python train.py --num_hidden_layers=19 --hidden_size=256 --num_attention_heads=4 --num_key_value_heads=4 --head_dim=64 --intermediate_size=1024 --vocab_size=793 --hidden_act="tanh_gelu" --norm="rmsnorm" --norm_place="pre" --norm_eps=1e-05 --positions="learned" --qk_norm=false --attn_scale=0.125 --bias="all" --tie_word_embeddings=true --parallel_block=false --extras=["capped logits"] --init="normal" --init_std_qkv=0.0312 --init_std_o=0.00508 --init_std_up=0.0312 --init_std_down=0.00508 --optimizer="cautious_adamw" --learning_rate=0.00136 --beta1=0.9 --beta2=0.98 --weight_decay=0.47 --lr_head=0.00885 --max_grad_norm=2.0 --warmup_steps=278 --schedule="wsd" --decay_fraction=0.506 --decay_shape="linear" --final_lr_fraction=0.0 --batch_tokens=131072 --max_seq_len=256 --doc_mask=true --train_tokens=633500000 --max_steps=4834 --dataset="wikipedia_en"
MLP neurons of a small language model. Each row is named by its layer, matrix (down: output weights) and neuron, and shows model dimensions 16-207. Each number is 500 + 25 x the weight over its row's rms, rounded and kept within 0 to 999. Numbers have three digits each.
Before each neuron's rows, "fires before" lists the tokens most often just after its 100 highest values on Wikipedia text that the model never trained on. A number after a token or word is its count.

fires before: " St" 25, "g" 14, "y" 12, "if" 5
L9.down114:495511528530483437475510513490473517499520479460499525518511500498491485500536527503465482489479477460490499493505508429499543484494527485514505468479484508488499455526485524496450507535506500479538509521531470441487525517492538514489463516514518508470536495476499544463537523484504483473512488460500504487470524477517513501484539507534484517493472526542492526461533495496520552518540466505493481471522498502510511483458518503510521497510476502494496539501506514490482547485442477515520546488509466473517486569479458490512511510477513484478543519502512492502484489504506483475

fires before: "ing" 44, "er" 11, "e" 5, "ed" 4, "ers" 4
L16.down753:523532464498513543455510514504475480517527553495514505495543526502453469530537475527502522574526468524497546506507475525510441547479475499476524509536497513452493504471477509462475481464505466518461424494501486538516495480476494510515505511527493498488506488514507485479534526457473465526476500481492476500540474493479533495464470534501457507500455456504478543475457484517491465503479482542501488490508459476552508470495484534495498496506484493508490493537487493545509477534492506490503493500509494489530518515479538517497495474476515530434496516505492499502519533467499478492

fires before: "ur" 22, "ure" 12, "ist" 7, "is" 6, " f" 5, " s" 4
L14.down765:513481502485535519526504486527477561509482516532512497488499444498533489499543523472483535494520522536502473538522494489513508478482533494472465524511525465520490524464571545473494538515488520431489489532505487475477496483525550527508463500486574532468494477462504489478504474525483489480501520492505526465528501456476540517482491504515494500474495488483500489534491493551485508539531498475461480477513462532525499509526473519514502453496539501516496476515519489460516478504532492541521462518498499489531487530522491490530486485483461504546503471503477533450486450539520525497

fires before: "r" 17, "e" 15, "en" 5, "es" 5, "n" 5, "he" 4
L3.down94:532538489501515542537508542484518484500520473515456516451471480509498504469494530489486507484472479470527456506486527485501487495537510495524521463500505523601531515503500501495479525506520505514500517552524453441493504466508514477504531450498464479528469485495476534468514495531511492491508515484500512504485503450498505511557493513479460495469549491471485500489522512486494496474481489500457543493498486526520517525465525493502489509544478556499493506518492483512504483497484443464520471509526510455523501541461493522518562507469508524499543514499475491541519516499470505486

fires before: "s" 31, "es" 25, "ed" 7
L14.down745:453518506464532486486518489470488497518476538481495516448523528523466463478460485525525514467496530457481501504484547450522486441518526565507504485494486490546509545508462506518506491492481497457483496516491499509521462482542509500500509477508531528545530501457471518476457516510488522511478461525486506488551497490489448487470532474506504511471476504524504524541542500515528471510498525506475496507491501502493518519493537507536488502485477507501481477470526485499500502523503475552514520489514525459480497474492503474534455501514515510514505477479502543502488515529477488543

fires before: "t" 38, "ter" 6, "P" 5, "\n" 5, "a" 5, "ts" 4
L14.down238:468522529461492513443523537468552495524528488492489490540493543500489479522488470514518475532492503495501492501476505508462520475483552529510489527523491517506531507490512443507501499523483519508539570497501528479510516521472484532487447481489509520494492467537498423511490488499557489561504506506494496508507484495550496458526517493519493523494481504499519501516493509488480479478466526492499499517530509492457492500496508500555514538535506526469446479490511510505493488503485475516497466507495497451498524496527559502499467502517508516472483515481476524486515520492506500493

fires before: " |" 18, "0" 8, "7" 8, "8" 7, "2" 6, "4" 5
L14.down547:482473458481555467490475553498505492565524448520497466503517518486505514507514484511459498534511452481507499543460473513494480541476457477524487559493540538527502543514549502491511501524497499459496493494517485497492556529565512483510492534487500485499446454532518514523509482495442469508502546477536492492465471472493452500492508495505493504472498496501530505468512507509481508506489530499490494461474498482463477451491489516492491510501536476538492493472509568478458494516481467489482502519503463503502539522495506487498499475457474488508534533504476502484514487532540504505

fires before: " " 25, "orn" 10, " f" 5, "ut" 5, " se" 4, "A" 4
L16.down195:553432543482467517483489446519536521504538489513487488500514505471474495509468496482448509517485501477514524508517532549474516506501472525490445466523500500523468495502545538471501520491507530510462520510524505437537485508493515523481476504509538533477489555464509535530501497524497525531478519477518487476508476503505533500495484484502566518535514492470506510485515488517469455529493460538532524520513495503513500535496489478464473462511503485483528515505514480507506514495523484474461515501486484485488449501478484467499456476518483524482487502508471511485510518530506518479

fires before: "," 14, "and" 9, "." 9, " (" 8, "\n" 6, "ia" 5
L9.down874:501524498489457496520597493547516498509454494531496511526541525467500484503510523486493512502478468536520512458474506492496495503549516514515509464533499474469562495441499418491484491493528484504474457464512497510519463501495476537525479500530492504490481506510487510499508552481509469508486489513562509501519464473502537548554502504502515496528470478511489477494443485499501510503508496537473503492478499460505501496478480488493508489482494461513485481516471487508496486550560514506499505524543534527492494461451503532510476472507469487501486506487545488544473508470516483540

fires before: "el" 16, "ing" 11, "u" 10, "em" 8, "ed" 7, "ent" 6
L16.down988:500523526522466506480534478503527472489470457495487488469460509487503481548549476496473484495467493456499445528474525487484459510460513494479461480540517496530510476505506481476525518493496546510522507495501481486489502492505533469504478480544543478494512524513547444501501446499509504510497510514520492475494525464496507533481502516494495502467505498525461498498497498513484480483521498487480513493495515507474506510526497470528492478433483487482478501477506466527456527484513505508481518518480516470501453565466522489549461546510504533494499506507492536512505478492499524535

fires before: "y" 23, "ies" 10, "ice" 9, "ic" 6, "ect" 6, "ical" 5
L11.down932:496457470496498502475525513515510503538470514490484509514488489491546523501501499525525486487504479534497547511508521508547509523527470496503518533542490494500482486485457514497520523449517538538534506454531513522489532497503488458508484494462494463537523541443454505528488512488494532485437502518507517458498494492531479541494507517490459496528505476539526536527458528496491503490507518507517529505509549491434536547486484503500523518478510496498446494447524476510504504468490500497527472540517475521532530527503476492517520521513480501508455537509502565491466485527503489522

fires before: "m" 15, "ed" 14, "ent" 13, "il" 7, "s" 5, "ip" 4
L9.down974:491492464549464525469511499494504521515491500515458509516461503543482483480492536520498530528475506527520487478522467518528484540475485494499503458521492522510529480510472490450540476561455527508542466499450512541497498476491496450461481519476539488506450498492511519462489512491493467514439523485495531485457500476525517514514509524503486483482479517526496503456512511465455465477494545505501486521481523490491484507449505518496509532536510502503470535463523540528485536519492475483504439493516529505505470532501510474509483481531471531510516516479467474471485504533452499491

fires before: "y" 27, "ies" 16, "ents" 7, "g" 4
L14.down594:522497533546480491496511511528469523512550493469494462476559472529532536523519566508505523525511518504493547512501535455510507497466490501511521516496485471460531475526480476513451529507498498490503493466469526445533468494542539511483492517556535509492509532563499498498525480522480500502518550530491499479462470540498544498482485501527498503482481499549502478486463505520537510526513500474521465481495512474491489495481447474546508480461514491457453492490516491461523529494474484485501530491493461523523474503467498493509514460519475497481501502473431501527479478487518535475

fires before: "le" 72, "t" 6, "les" 4
L16.down317:481486451532492514504518527499457469476481534496464543515495480505499540535483487511518517519511508514502521490532466472489494501499482502495511493517495538489502496460464513553535544497493513465507493497487462533496491496516473501497514498500527494507518519493505502509509515493498499475417494522481466469483532524526509522505505487471494493504526486425492477472438526470502419493468506497473506516514554537506504528533467490521528525476461507476501466541499486527525529542506518462510478501492540497517537497522498473490485518535481514532476507546436475483482524504479492499

fires before: "s" 40, "ers" 7, "es" 5
L15.down358:470466516457521534510538521519499503496485489549478437459513480538490500509497507539495474477536490498478500470508525470515513515517512519514493498501500490500511483475470512497516508474473491495507506541554484510482514520501471495543537486484480532528499487523514503503531481511472500542514494509476489502541532448511494501510494465457464472498479489514483484522472501488553463510430464504496500502485500485488486524501505471497547495499526532512474503476507499502475488512461493491517495564507499454474468547438486500471496505490503482535490506462520481465498467555447468440

fires before: "an" 96
L16.down855:519490549481488509544474527477509475554546534527495491520460515480508459532509485504523528489486491492459456481535467470493429511506536502518502517521511523480527539525554499500487456520473503491510502531492529523495463503488460478548500498529501505480488518507485465514518481491507508490503541481504466535522480542468462527513498493515503512451561533466524426514513481475472530482488524526518486495522491514534491475515470469526574492535495481545496513501494527555490498520529532492533550520526563490456484480519480501501516483516546510479488503490525523495526543500461507511

fires before: " of" 57, "s" 7
L15.down346:503493481533479488463489505525487531495500505478511518503477480491479489488492506465536463522493507489505556527515489466506485481538522482509508469480500503500495483460527459441513465517533460572526478524477531496514499477530541457487545484485485506531512515459513453493469518499480458467473519546483531474511500470515520526518496532448530519488526539495511543495505517438489527541505551506495503470502527497515485462531523490472494510506486454500476485465553488468485471495465514502512476518501495481467498503502484488483529500533488476477459490459474519484502509528553503460

fires before: "," 23, "0" 8, "9" 8, " |" 7, "4" 7, "8" 6
L2.down315:499556489481447516512570490546526479518477478507501522488505527517499484470507517492494521464496477545502488530547516505516512487555517543481529507486498507509506489517533481522476498532529509541493477531513495529524487499523502542516492495497504493480525473490485487482532471508521525544483494521506443529475491524469487478475537497513485488491487433531505511483510460480553462514507517480489488506504524500501540500481508497470483527485512493483527508479536492517471517526530473470538578482470502478504501480525495515480485513505482443520512497544489536532435537514512463500

fires before: "en" 61, "an" 10, " with" 4
L16.down750:496500481464449509507479507472526521519495517495491485512474554492494466525520510502526505491472533532481480529515510508499486515501495478497489464474474493537589512526499533524516482508470493516472510509519477469524487512514468478537536528513504509481485524482544463511529476499522463518506479516518488464521476454501506429512493471490515473536531493484501449508545488511486504500500522505509500507482498505502482493556539474539528489483490498545508500525519508509493520507541531509491477479508469490489493501502492539440477500486528484485553552538549455464502507483429496495

fires before: "u" 30, "9" 9, "8" 7, "um" 4, "C" 4, "\n\n" 4
L16.down357:496499473469484466501534494521522464495526485516507489536526493493464523509510522500471500513546503464527486510459512489493476483534577471510506517480524482447499492457501485493479519542466494523538574580500479523511519516464517508504480475528489490493549530466530506512486488544495541412481548510456490506482527520515516507523524473551480460521477496501504471543526468499525473478419509444504519496490499504499550514517519502476502478541510525483505496487502450527523513481509484478514521504507500507519477484499533489545490530466507512540482523452505519491505517487475480507

fires before: "ing" 27, "ed" 20, "s" 6, "et" 5, "f" 4
L16.down715:467543486496516542490519537511485481462512526493484515521476477494466565435512507454547555508534493455506501521531513508514460525494539522530461500458466507496565485494455492490500502492521509519504503477501492505510479502503458510496493502532519494480541494524483489490486552521494453544498482512474531514471483494510486534495476510419518496509461468460503494506486507476499470527466494508494541506455528506523488461445464530503509544492514488512491494507460572504485506543504518515498445513493501505490499505466510474498513487493491496474482494516542526511496511514471537497

fires before: "i" 24, "orn" 10, "form" 6, "u" 5, " \"" 5
L14.down564:523468501450520469473488548484484490481479482468465484510497511526477525498502482501484499473537449503476488474510499512503481464548508480458537504495495478509508496517490499476562493506529526513478504502487473415529482510525490463471487529513522514500511470514521492524478514513507517465540515491509491514536565514498462486536512486505503511511496490486463510486514529449500472511507530504492545507476547489523523459491476492533508487542551528493524496507477459498520529501503533519539458466503516492444515488530520525498473470475503527501492500487455529547511487526468466478

fires before: "ing" 59, "r" 6, "er" 5, "4" 5
L16.down910:504497518477463488506489494495470531496551532514533486471535534492484517527550510520497496435497468527529532494531485524474507523524486501520502468507511470494498532518425488529486471443519518481501442494488491548497479490511494498487490447516500503516507515513510496471479477468476528441450482449533508504528524477451500512484525518494497523465480514501493512520472459517474455493500493505467497483506528494510487477449481471524554482500471492479477481528512508498479493533479480530527482455504493535514498523486502483495477498501521517486439517540535502474500500490496485492

fires before: "-" 99
L2.down474:488542494540501486508511536505529528497533511474568509480518512484487514515502507429506509484508512470451468523498466479520557509526506513462505527508463478544526474517488525523516474497541488472518514441525531480491450450492492510466504478463476510523472500538488499523481516523473445517499474483522523523536496516469474490506504452490543492511503550490494520531497506496469516533508553530509489495475488522485554498486501540506530439480512524538502538488463473522483497541478506482516452487454493489489467498501492473489512493524529545507510532499530523480505462479533522484

fires before: ":" 42, "." 34
L13.down71:493492481540492513444492504512502464529513477504494550472471490563502548462472529513476519526542461518536499431479466533490523461513533508482445519497502487488497516542478515521497510510518460482486519500512526488459499513540437465504494511508462532504517504457447455471524489477485512489513513473507492461461542538538461490493514476520491521476512513513478502533485484470503497488506525467461500505472480516513490507492455484504468528528501502517515473517542457464493494513481512469499513526541497486519463494481521505524523513535489534468518557519481479554483480488509481499

fires before: "el" 84
L16.down22:532504480460481517487509509530535483478470538542529487455494497516506466500504463462537485494542466498496502538510500500473468502499498506481537517511502493503507516475550497500497515476533526524488491561480483502507519516502503463524453526516557534474514504508504493529485519470506537487518498464511498506472464518490542544492546482500511529465495476515507534571498485511449553474475479478487538450449509487500500493481458557513467493480492465489476504482513516468488474499529516491475508492525560494511507510509460470535468511498523532491546565486521494493461516507471484482

fires before: " of" 39, "s" 7, "ic" 6, " J" 5
L11.down830:496493488534495523480488523485512547517453539509553504451515485538486501519497484507505488467478496517442484479476474452470494478459516507496552505493549461496469531497525477492479506509536531483484484516514511508476485499482481456483515507484481480501498485488517531476491528498461480513516471531508495501517484511502458490533497464526459497510524535517522468497494460457496442513523502511494484500518534432501547478491486482520502490482529474485502502465510483509490448506497483506513547487537478508474493462458505481472537474511475476534455480481510477523523519469484481454

fires before: "ow" 23, "t" 12, "re" 7, "el" 4, "et" 4, "am" 4
L14.down864:509522509485488565509559557471480509508481477518485499488481510534501507470509474489508508562528501499474515444485507500468462469487489480520500532510485475518491502466505485506496465491537504528528476568497494467479543494475554533514457517507494489455481548498490486529530515518491515464475473502523520516532491494529487497496548526447523477483476482498554514413548502459525482484512474516514507521493486485507530486463492478533457505519518520501506532497505487493498454506514506478512535509521490461501544475480477494499517502489490517492534531441521491485502485477506537510

fires before: " m" 15, "form" 12, "f" 9, "m" 7, "ies" 7
L14.down223:494512495532562538466515493488480486453453451506493520481516420512457482492464530502544511514495490526469481535479466503505480488476536497526505491529501503563487505494484559477528502445488484464484435530515518528496499502494492507536506487531531504503501516501515496506511483495523466461537511512443488499541513477494524476534519475509500554524505514528480515516485505466525480510490510510472542489514468488502480519504519543517505457542475551509504475482513464494553487517520499517479506513496459482480453491484516498500482502465507471510523518499481495509489487503528479508

fires before: ":" 81
L15.down335:492481464487530481496537527452490496484467477531505511500464489539499490497461497503517460495504498546504481460482489509508505501508481485473488515528521492490460530537509489506522485477532467478520454529508484528521495495506526461529525528482499527497522541495492469556512498512480466507519489482493478466502505525518490456469523515469510505507510502556507499512489485501453497467505508491511494483460491548511473489468485487541491493557521510517502482512513507479505491502478523518484529482526500475538476528507510548507514495504491495505479490481477490522480505476471528474

fires before: "ed" 26, "ing" 22, "es" 14, "e" 9, "ation" 6, "ion" 5
L15.down917:467510560455488511512466494510526528481511527496493517484545464490495505485529493498498510498504455526427507452489482527459519503505486507479499522509483502461511512468491500551498506505496533490485533453488427510486454486494517513469525496543513540525505508489510522495483483527485505491432498487523552489477494497504486458463537512466506499490488470512489461544479497444503505482468501498522520466457538523521501503457515495512521524516471524535473492488490508509488525508488535479518501497507525496516513548517499509457519472494468496516477549501482465531486477520483513531

fires before: "-" 95
L15.down604:463550491508482473550485504548543486483496518463488523537489497465502475500522511503513497473508479515514513523473452510496542507496472509537484511443498507545498481508530513546522506555491504473506487488482498499465446483523488550511483481497524515538512502522498539472505511486514540491537525491493508520485467562518469501546464493477495499510486509497435506535501480446507512491482480515472476477493523507465509485481494505516518505473512523512518507513493498510507525590432500490500513479470511477506475519493504544519531478494535561530444509532504501482531512534483473463

fires before: "p" 13, "ed" 11, "es" 10, "e" 9, "her" 6, "d" 5
L13.down887:499520548488498512496505527466518485556491507481513532479541472502530517543485531507527525498501504512507524489507509484535468465494483540517536464510492528532488549544485525475516485533481461499521537476497536544471443482526478496485520477485484504526508529533527538440493502479511517490512482516513498528521478488537483503500494483551504523535497512481472473542518530538498490515512495531513508460495471501534504505554456468506481533496477532513531493523500497571510465474500504481496518488503492462483536490515510481513487515460485513539488456528488539479516495454454479481

fires before: "n" 42, "on" 12, "t" 8, " |" 4
L13.down510:522532458463465517488524525469515529504470498501492504504503476489522511516497486475497452496492487494520506491478516499476512519472511459534541559504506511528518465495520501492480539487474538531517517516480482513470499574492481499501467513470465545509503510502525503473532487500499485468529513464525453526482530466479483497521514511502508541549501488487490439501468490479501504491479542492501479539485536480451484491514533492492459499466492500498473501508504509475459476475477526512506466486500473479511560499519516567519526466482495533482570528489519509536491459506543495555

fires before: "ur" 32, "ure" 12, "es" 10, "ive" 7, "i" 5
L16.down605:524460492526550484533458519507496486488526475498463461492469472451453518470514534499484544503491476485507492518499460477494543440524525528465482498504462501488488504457558542446487544510495533481526545453498463478500475467500518507527514505519506513469496497452498540515495503528473497522512492432532505490500532478521472511495489529511492504497474467523496532509482511474513462502507497517477518513463498493490478549416495496469529524464488516505489533473488457495496473510518535495517526509496530503505497538473494485531543466456465537548514481526514484489549460497479530491

fires before: "n" 21, " " 19, " the" 8, " ad" 6, " this" 4, "th" 4
L2.down240:556486480509442467447479481483492514518499511492516532541512480507447491503466522517495507459506526500503495493493475463443483459482476522521494538523530500533463517492512515517502514522532564513479498516484477502509517474525499479488461468490507523520454549519516492476490522492514520501504514518555444470499483532497498521484469480482509510501456490495493482446494470515482462479500511483490492515498495459485490508507494457553506459452507461529475500515553453530538494464474510500472509481539459493516508504468491523482489517531464506470526487477480554515501465489485515487

fires before: "on" 85, "one" 4
L16.down249:466507493501503473467529502490517505531484519489476495505515482463515487485468453483494450499441477516498518492485484473514509504505494489490489467521513492542514524496486480507472498485476493520540519497542513515503470524494463456510481461493515516495514505494488505462508532510516552485540523504525553503518506489530444496544511564523482504513491489507540527447462476510528508478508473505509486493471479509468502502480514511473450453522569509512480521500473480474531527494487514467475494523529497508498526518530458502499497495508504520513541510484471534511528525451509517510

fires before: "-" 58, " " 9, " A" 5
L14.down801:513493519501516500517543517477522493488456448515510510510492484472510489521510496489497492520553497493499453518523454514518512516482486492514514497454539523515490507563522495499507532544525494466522526495531540485520462508532466508502491469491542544496505495521513524510475504487502478529526518473477519507505466504514478510537509559512510469486501537497435492473485505515483535486481482558534518489464511491518528495478508539530497466541497543479555487471528479548443511517474476482480474481519495483478523525433466532460523491500508546491500521491486507495508528546449518447

fires before: "-" 99
L15.down618:465529497495488481515490517482502468498496541481511508520503482459456518504504497509509456504528480513502475510493465516506543524456476493471494506488498506526459486467551518540469510517468499482479492494492514477533465532501488532461510511518454474544480516511486513534467478500483493501479489545492536500515470535486497525531447484485519466445532521493468488527537456482499513518524490541458472515466536528475504466482497526526554475513534494510482507528486416519475496542447538499482466489512508487450503527484449530528537520487510534492488474547482486500525522512479531463

fires before: " |" 32, ")" 18, "\n" 5
L14.down599:498486553493486519440538510529499510504494517501496495532500540470513475518497495528489487475539545499486510543518512516504496471504493511466458517496564538492546487498498465469467522484450483512450502452486522513535540526496504481486459535496481451523539515502520481459497498482512498502468507541517507513499517470487489491539502515482494491543432454509494493498490495486501468487498493465527509520527541512521479491458461486503510483472484463477491515503485507522473501527485489525527536473458492490513508476478517512473492499516501479515511542528544530430490524550516467516

fires before: "." 30, ".\n\n" 17, "," 15, " and" 5, " to" 5, " with" 4
L16.down442:488510510522494496537507515493507509499484515526504482488501535484539505472514449513462493513563454521521503487464487497511479466531486489527548464493467498480559512517491485527505483520518502468462518519488471473478523504476523483527512525517494530484523511509431501486508473495509546523528473500526497520524511554522456502552533492551538512510450523537487529520499516487518458508475499512510508466519488493509485472511499543490477529512509476520522480524508525453488465504534493502464513484504490509459525523544486504473498469493464502454508529535457477494493467483496517498

fires before: "s" 30, "es" 18, "ers" 6, " c" 4
L13.down681:479456506484534506487511487487505500506488497520511506464502531499478550496481491496515443457494492506477478499516517514511518470519490549490498465487518476512492502511481495491538516467492482477483471504502454531518503505539502530458556493512492532539555471486522537482484502510492490492535478474466481497519517466525466522531521481503502473425471524530452499540461473461533482502535490484489507528480520525510453531540533514527528512481459504453467527487503493464531496541493447504504497515527507477498465497491510503518449498502510504507515478506527477488501480549480504514

fires before: "ember" 32, "el" 9, "ish" 8, "e" 5, "u" 5
L11.down95:495484490455486501528509485520514485480499454490479543508492484492504476471482483488496507460537476546519512532518507481502473488489527499490486502496497512527547487476477535501520490505514526460528500518505414503462493482523515459518519468489528523520546512524501511509501468514488516484518522510513415484477495485456506522517527522524533485458536473514450531477461499482471510511509482452481507499488521486490497505467482506504521455475540503498485505508473510504518497477526548553524422507521502500522518498489526527505464515484518495500522466496507550520449454504493515527

fires before: "-" 57, "id" 10
L15.down257:506464470536497494473487496504529454517512497491508464530494537531459540542474505510515504507523487479544466513473495481503560488486520503513478524524488504486448469506535480507529492485502524497532456519462468540487455475508476482524503476501468476531508519506490448520498512458506518495491494507521500502473472523489485533485438470509521503504513468507515431501460508509521515509502458488466517521501513526483473498495503485563459509508516527545511510492510477499483474509482521470445470531512464489512583492503517506489476498506495481512457499535507501544497478516509539498

fires before: "-" 49, "ud" 4
L13.down934:532493519506481497543539464505513494508483501528502519492464474485474503503486493506492447473510475489506499479482515488453523457535523480468464490514514508514529530510557492557521499485522498533518507513455494488462461536476521471471513509523504511520503515456528520513483512478478505539548494490466433535516477471459526528515502528542478518529488533509502509490454493507553498456505518493452504526526493524533506484490469506479481470514523555491496528541519472515544488503472526475430499536534502466496531528499494469442481484518523525514503456486483447514491520510507518526

fires before: "9" 18, "p" 16, "8" 9, "u" 8, "ar" 6
L14.down657:474520464488480548454553494523480500569529478523507497515478484491471497494507476526526468526512509560523452488489536509488523516500469475522469465476501493446504532511488494481477468533477532481528493507523463508470452528487480490452515505512511469496477471478466488530501507513469544429481473506495483514502521488551528507519496542459531475516506478488498494482493471495520491504488496469494511549542498510487485511481482530473487517526513463548505517526521478510497467473481479479517504515489485477452502525525507472516498516494496455502454458468478489538480499495553484518

fires before: ":" 40, "re" 4, " n" 4, "ist" 4
L16.down599:466550470535495513489494521481505509525541485518490486503537569514530465491462496516510515517507503551455528522487521503453509525505507483507478517534507488516514506515518530511529487498515481459485456465488523475485495533516521539516504526486441520548526530476497544505494458476471556479472491519548475491542465517510487547502440511490527510517505528484472555488484515497479552480539503526496479519500494536517465525525494466549510480500513502568500478503529453490512469516544497517463536489520475504508463498516485515468504538476483556451492527482505511491510491479497485476

fires before: "s" 33, "es" 26, "ed" 6, "ing" 5, "g" 5
L15.down374:441481477499496481484515519484533540528531506527484484520504521455464509519433512504466520504498463494438515503504486498513508471505507541511472482480489527493477505493483490528515450486505502478495501535521502492506470495511494525477491477507482518462531474546482486491469530490525521518532505518485508469497509481491475488506508505480503517486511522531517487538564495522510474525497473479484555499505516537504469506513516494490523493439490503477488540470511486438525487514464471545501488475536499487526481477507527476489454467475486495524478489453553434480499518520468514553

fires before: "s" 52, "ay" 4
L14.down299:457512475509476498462503497539487497536479466527526493460512547488490507533473549512496459526468522522533498547523477439490510510499478512493514519505532519508521523463499486483475509501501504506517472543484518490513523485526483439500527503475553547522475500484559474489532480515473475519529520504517537465487498513518497506520472533511519497469475481501502536478515518494546503522494504470474442500559474519492486509531475488509509486504477467546512460479522518523481518489466503532477467538431499506484541493517460488470468497507544480470429500504492512494516517518510512503

fires before: "y" 36, "ian" 17, "ies" 7, "|" 7, "end" 4, "ied" 4
L16.down340:477499512523495501486508552556520503525506466485537468483507477501490499559485541508524507492522481522512491480517510503485552477509526464488504549510540487471493542509490510501534541515487538481515469464484539544492521528504519496487463548501515496493490490481504451457505488501545508476512520483491478503500471503512491495480477523493522496516468504478497502489510476524496514481499483490512568459487530523474484538552487476502489502494518485517524494447494514466509543466459473471523464468480467523511524504453488497491498501499480508512499472498476502540463499530487516455

fires before: " " 21, " the" 17, " N" 6, " C" 6, " R" 4, " M" 4
L14.down48:476503499515476488527481491508483519523482472524531512524524479519541510484531512505464491459536505503515512509476479510509508480505456505502476533536567523483499474529516429481506496492508552484464491524512515484482471531444468490446529500524493490470491503541534496477508537480527519501477519550540543469487511507448504529512557510481545491501500462500504527527482449483538522506532515549464507493469498521497515529535510486534470514504477506479500475534524490480510505539473528507508477447508483563517531482498506483504503533527553516507521464530505508484514486502505525496

fires before: "e" 20, "u" 19, "p" 9, "re" 5, "qu" 4, " " 4
L14.down507:517481554508507495475477476515518470495535460485505581487540433540552496498518549476486502536561556516493511469480460502511555511453480506499540512485469467472484468488520543499508503485453491524493523558501502520481505481484499516491537508483475466511514516509463494581532494515507505508496536459480512477510491491490522480481549475483502492482499491518514469481478521475486539520498515524534464490531487514498495488482517472482546477511492543511485517487518481513490541487475511500498501490520528482488519515520513524507473533494499483448465511485489519493536491458472498490

fires before: " be" 19, " a" 17, "id" 8, " also" 4, "ation" 4
L14.down566:498507483539478500486503483490457509538473494536505513511478497505516503498566565492487525525537494529526498494485532458503483483542496498505488512491469546470496503483514468499533498511477481509512478510493457548482469469505536449460482517491469479497483523521472510492489526535501477498490498509516507506483472515534513520495534538537459516503505509503538487519511515493494515476478545516512488523509490538519472484486479480498479523518515485509488487488567497520446451508492524497514494523512489501494527505449509465547486450497489524482483476477398452520518525481495540502

fires before: "um" 90
L14.down853:520505476453478521569543506510480506493464483522461435491497503571519535502504489492519504522500478516492468460455519459457523479440516489502488473486474523462491494497487490475504495512481493481490516516517476528464518515506556518540511514492496504481493489488536506488535491491491512491512501517476500510472506550494505492520448514544540471490533511481536536480518486522507474491481533532480480544481489498522552454480535520502517527523490508506519516495501519514505508501527494509505479540528464489504504522453506522481510462506514483485466474496516503450502538442496484539

fires before: " of" 79
L16.down897:454486487555509532504470533502520554509531468525494509502517518499499482449518508485498472525498529541518524488524482526512529548473509535510494519496471523470501482481540471492505511538499437506527518537464516515490477522490502487492517498489516507472484502483501483531483477514496473502524497554499495488493527496517438544485517522469492475488537501517543464487452477457484508508482510484521493469495492524497432470506505476509488517521500500472487501484504541489494484494478515480493523498510496512525469503508534519481509477484511503459431512476506454460499462552472510460

fires before: "uc" 12, "le" 10, "k" 8, "s" 8, "en" 7, "v" 7
L9.down588:505492486481537460536485441500482516462511486560484474553505540507504506519513537544487512474501502522488451457529565498466527482505477463486459483478457514541493513526470502476535489542508481537463516520504491472502486503478470509500491444493498485489478475520491489496493513485512494502481473474498487492510557468519511502495501465491463523493481512515517484506510518472475506511552537472528507504530512486507511498540502470519495492479487461487518535536487536488495485468474559504462455506499492394506545502507537503496525525508492469524493508526508485513498475496515502500

fires before: " " 46, " May" 4, " the" 4
L13.down335:523464555535472531485493473540487526507505544487527528476514482495502535518528535497492496462495494494527488518477457498504501457498503471496460511525505505532519487535491514497457526457528545495470474499530520490546498448469482441512513505492519463494482454546483514519541513483496463505489473536456495493492502492466491517497442485519484526551498522466508489486460440510497464511527510523499512508474478495520503504525525479477493522484470493481517496517494507488491516500457531503457493492509475493504482518446491494482499527448498540518521515505486550523529474482503496512

fires before: "m" 18, "il" 16, "p" 6, "ice" 6, "ic" 4, " United" 4
L13.down526:499482514476507465511542443504515484507500514505468507544495523483510471508518527526545528428475538474485507513545494497520482519516444503519528540463479542475503512487429508528503489488523507476524480448495481493465552521529546446475511528528491500518502516505488496502500524512547516506489535509544511518503494498521473493535473493530473490532520540492446501522482494463542477497468566483465511498486470499519519504512493510524502527472520512501528472494521491516518552467514460531480487471511495482529544493486505490477539481515516536507478502492460502491481493507498451540

fires before: "e" 50, "es" 39, "al" 4
L16.down702:498507563505471472473513473501511499489507461519494535519520518487488520497477547495516520466506466509496512429520483532481499525480463499533513490524505489433506495483498511504537507535497468485501514476511457508481495490543499535474533485519489511475548492518519513500498520512451508519512485518491502542467520493507494501509478583531522485514489500538485472480458475448469435486484518512482540476458519501511520523487461491553481458487456521485496498493529521505533519522475498461490483504507499526487547500465471515446520492497554531504482507485475484519463532515474482483